{"num_hidden_layers": 14, "hidden_size": 256, "num_attention_heads": 16, "num_key_value_heads": 8, "head_dim": 32, "intermediate_size": 512, "vocab_size": 2048, "hidden_act": "swiglu", "norm": "rmsnorm", "norm_place": "pre", "norm_eps": 1e-05, "positions": "rope", "rope_theta": 10000.0, "rope_fraction": 1.0, "qk_norm": false, "attn_scale": 0.177, "bias": "none", "tie_word_embeddings": false, "parallel_block": false, "init": "normal", "init_std_qkv": 0.018, "init_std_o": 0.018, "init_std_up": 0.018, "init_std_down": 0.018, "optimizer": "adamw", "learning_rate": 0.00127, "beta1": 0.9, "beta2": 0.95, "weight_decay": 0.17, "lr_head": 0.00816, "max_grad_norm": 1.0, "warmup_steps": 512, "schedule": "wsd", "decay_fraction": 0.83, "decay_shape": "linear", "final_lr_fraction": 0.0, "batch_tokens": 32768, "max_seq_len": 1024, "doc_mask": true, "train_tokens": 295100000, "max_steps": 9006, "dataset": "wikipedia_en"}
MLP neurons of a small language model. Each row is named by its layer, matrix (gate and up: input weights; down: output weights) and neuron, and shows model dimensions 0-95. Each number is 128 + 32 x the weight over its row's rms, rounded and kept within 0 to 255. Numbers have three digits each. A neuron's up and down rows have the sign that makes its largest values positive.
A block is one neuron, or neurons of one layer that tend to fire together. Before each block is what it responds to, as a language model described it from the Wikipedia text at the highest values.

Responds to: Clause-boundary punctuation
L5.gate334:122115138063124122160136140195164093120146132158121120112125102221119135105102150145113117113083182156102119117101070132112078107175109129133111128147121109069119154146117139127179077057161125128143095099123144107125085134121084131049114128124080141092147181134078088121058128111121107113
L5.up334:158189163110117146123170117188130114151152115150152079151062112152128090153145112131069121116115105105146131191117139140135192095126107133146170201087077113106100175144104086101109073177076064131139145110135116125145108101108107139107114111184066171145114122134080072110143132172109168095
L5.down334:116128126115125074126182109177078111141174131179140140071078110126110087105070118121162118142110191155100118130108095128107083110124128075114134129106123079140153073064103123105137128092120106093142118140125157108114127120136085123107070081133055131157161180113127049094110175083121151087
L5.gate379:144157157089166166180126173125119089071167126183186170122088137158130095134112147102086159091117166124103107116113123128124112123199106152124122144137086166052149148223122072108160160090126082159148105136112123065147059119082140111087073165151058114136101130164123100129097078138093098097
L5.up379:116140108143159150131184129146086072106160175161083082115137057156105145116133128145101188136117149143124069094089118155068155200155086155106132163096114147074150114135090097169111139119045142086170108174082168126099119163100159142107075136147099083112105149081095150145106155145102122166
L5.down379:105127124114189145113234110118090084122103255166045099183149093160129137134115123101103176172104143156129135135090114111118133190110129106134155153101154095135146116125099094149104122120073155078149110109091120129075171151109123109132128138166098132125111155086110092141089109117117139150
L5.gate447:159157182099138107183107107132147083085165122181168156162100161166131132125157142129116164141135150180143191158116097113111029117120153133105109135125164120109096169140158061075171102109146057151150130126115136101065101067123137158144139192216095127144084104130119097139028121147075188134
L5.up447:066110138092118136152126143201153094103179121138144105133149106190055093088164137148075122105104146124131175083175133160136116171149119159161118158114149134137173126134107063142111130101112101165129094189101138087155118136125140139077162098118090128175100127100112147138149141146094108183
L5.down447:122148111146184129101225074142116120101145125131092124115133082118092129124147117134131169141174114206169102134113172100118150132120181100126124100118165117139152121116186165081118081121123130119155159142119096131154168138149142128105142138117108141167083168094141137092098204101075159088
L5.gate498:078155125066147102139181149151171112089172116136130129149168105124082110125186131132138118157105152168061125148133132130110113168138112156157105141103146119139161109172125090138110106097112088054156129135074076135142133127169105119121146122171084098141135125088139086129074125144052094137
L5.up498:112146051140104127155129148112128072117108167139167148131148156170161165160104108098127159122104125086113118164159147152144086139107175123095108117116120131149137129097174141071163124122135106094174167135096086069100089118134158162125139159120136106159073120138129086082149079164182151133
L5.down498:101184179096116146110139126105113110081131164124127146134106092121130092134220122095091147102137251184121145102135111085139089111111116107143154135137117145137190099117098139162064180091127101109076096137145107168168127116165149126096108134154129122127097144120081138096124216116098148086

Responds to: Statistics and measurement text
L11.gate291:148162156143121124080132093106154178117076154147116166145125170168107072168131191103118155173169129109127131134121203130139143165106165131100131114173094116107128169130131117101106159112092174093074155094131151119101143095099217103126080131114159131140145093114149085136140094164072148076
L11.up291:160092137114090138147113115191096149143114100137129153117119117157098124153113126084084202126149106101133108089146113095118112096060156110140090112126143167118120082137088063161170114151115207070158184155064124133079120155124084138138068210132166126136122105139087097117125108147156092132
L11.down291:094166172136154134162146137162066182166152076131167164132047138120102141130102077064140104095113063135159146121119076161189155118115116175148131093115042123127129174108129138093080116113102115116117067098104133147117125142111112116120156112149063121148119121103144066202146212124066140122

Responds to: Digits inside numbers
L5.gate146:122091152133097155153131080197107172066170161109134113130099118173191151098107133181108195143170108098101108123129135129103167128085114166156111111163155045132096131169157121162144119116079114098149074124141130092069140133089160142133125140147125060075135111140130146093114118120123120138
L5.up146:175126146096102141143111109127147150091147150124139196133089114106112150183121089145044203159174125076073176176131104142150141122112086129141163146203171130122099118172139098119155173081152067124164132108095125102168116146125161080141084179136148187151125149154136098050127054088147137095
L5.down146:154114143174100090112055083200150189110149118194109158103093086163151110069136145128156126084148114124102072111106157158109159138128149159172142137117121068136112117085116144145122110151091152093139109120156035153061162118097173161133141128134083100074094070113113149134132115147054143163
L5.gate310:151131148108129131159137109123102141060086157086153156129115136100103174194131111060074195189115088106132091112119095136115115138068131090112102099196140146067100134130136128140122151108111117109169123122140102081121121139068133072145146197152154202172153105221143075093154089095131120053
L5.up310:166104101094099134135116095097161119075138154174120148101151117125094070134110146117116131156127109093067101182142117175153106173094141154117071070157157082110084114088165171143118108111126126134146102089200168132133098100123145107204163147206142115110153088142153132113177061079125127137
L5.down310:129102159122079067142092095142193160157165113170095128088143092159155117117158092146165035094142158092110125185160151151186105144163074113191112139131164134156109106097119131148132109126116155136087122092146150156117155112113175152135174114109059035164097073080124111131149125144140074188
L5.gate348:161188132107134156111148092173126088102196118115115135122064099115155178166117119134099202138161139064164126172110093115166154136097086115137105188209168130107110162172134092129146124114133095120112131095127099104149108121111142077121129180194117171135139178174121113121127061106154105074
L5.up348:137123133138088135163095083201132087083187108135152148083159105131140112114124109162075143155197161104110138095118181116133181121130106140148164168137170121144060116125130124152178129078066108135168106176113079139133121114130138115078074148171123075121129147076147135107137068148126080102
L5.down348:167111122152116121172076092189153134116118169112127141122171127149094088094163108115095097109121140153112146089097178116098197128148116147127161132121149097155114080116088103117164138115052138125168101105129033138100144132124159137065075147123088096076092080061136173150101073163106134136
L5.gate485:134160101115130130176124117158167164130141145121159116142135142096107131169128109129096184158115098088133148150101102150130122121083086095131145149166180160081116155178125143154107139081154054133117129147174092145139094128118105102094113177184180148178151131087158065082088103105131112103
L5.up485:103121090162098121160121119193141162110158155153154086100130103103155113156121111111098158135115147103110106152084113147151136110067095092150172170169165134095130065172119151137129080060152114139104145132190085150132126101120131110140118158194160130164141132102126101075132104073158098060
L5.down485:143143121190115144126032130157155133184102135159121181075144088101147100107151123116119141089149200156116081124147144151131151134172161173148135112114132092174117118144107121113132082145117144160155183114163105185059149110094122145092168120137091115085126069106127216155089138155152158173

Responds to: Single digits in number sequences
L9.gate131:033079106119102104131136101114191073091151114166213092127141131162113136202088109182084140090068131125165166163148081113132070065120151097150148161125153150099118164141135110085148069128207097168097159163139110129093145157177126125159111135130115140093090168141138138145097163096104170085
L9.up131:105118081089093134162094080142183178109101154108193108130121103095188141130113118171126125106118106115146085182191146108125147139143197133045156115087125082103130106177163152156105135129164073105112109173124136149053174117162140113141111127066123086101089124165190172115116147156098126144
L9.down131:129149104106128140163129101140066135149122145099097136114100124121182093147089099175197130108121144114139091096147176216118169123175167080079129095107144080071167077158097136160129166151143205078109111122138131138157156158181126107193178128073103136054135044197144105085157080156133042157
L9.gate144:139166156150200094158140141123092103147107149106171150154106148120127108173116087102139156161120103128127194119092101156148138128140149108181118122129154152163152047075138113134069151150084156108159144147135144121169098121167070110124146179099154129085153099138114068077098101101128147127
L9.up144:108135073214110082141094117153167137174156157106117020111120183125062159104136161152119109091129103079122148108086121079104117096193183180128135100170173063183140114151189134094067170150131173140094118145131108140133157150084182198152063089143124139153132175150150094150107158171151100101
L9.down144:143172154149183168140147156145125117141137071152128174159101115086149100114163188169060157101130060131158129170087167177146154161120161102126116167102129192151112088157127115149110097082058144113163173106190078169122076126145062117084164133091112104108126103122123095100110087056145084138
L9.gate196:156100091090143115098125136119169113101140195115145088127108141113087155120152112154123102080134138127060111167122113137074078138167085138155158074127127117064178187127172209139145116068123124126159095163200218125111174143115063152131109183100147105156120092084159171107086129100121109096
L9.up196:112109119071117093144131070129139164103095081109115091090099174167100116073081125120079105142149111118111112155102118082122049145141129127097160084113122165073116161131156152133120134070169118136157139134151118181162191174172150145147089155107159137115146084139148106113119163113085094101
L9.down196:125086134110133143106059175110149105184100240121137148197073105172126203126141114142162127116031136118104094127168088131197077085152096160157103105129090098161061134121163101176131134133161106146082085110136214124052123138130152070101145079107066136144110135126123129060132121129128129148
L9.gate259:138116137105140104116083125033152141142128146111199058114100167133115103129101149115068212075154097139118168199100138135127130112066122166082126144145083160128114173140149115138102171060156151081129112184158175095091161132112192161140102146192186105147161146148134075054153119092115128108
L9.up259:160118148134077078133101118129124141100156136131174106102123139199164118153065119167060112102147169110127112141104202196174115170147135105199177150111120096128157096131134165196071126145158144142075156106178136142103125148129153121128166141167176140134185104059133142157121116081099106122
L9.down259:136133135178144152148142135207106128149117114160084157119114109062124138138144041127154100182112078199177082113117154147120094139173149054119199091125127072077150121136145145112083123180135130227116123113138090181119123088162107149138168100126121160120131137120114127185074149111133138106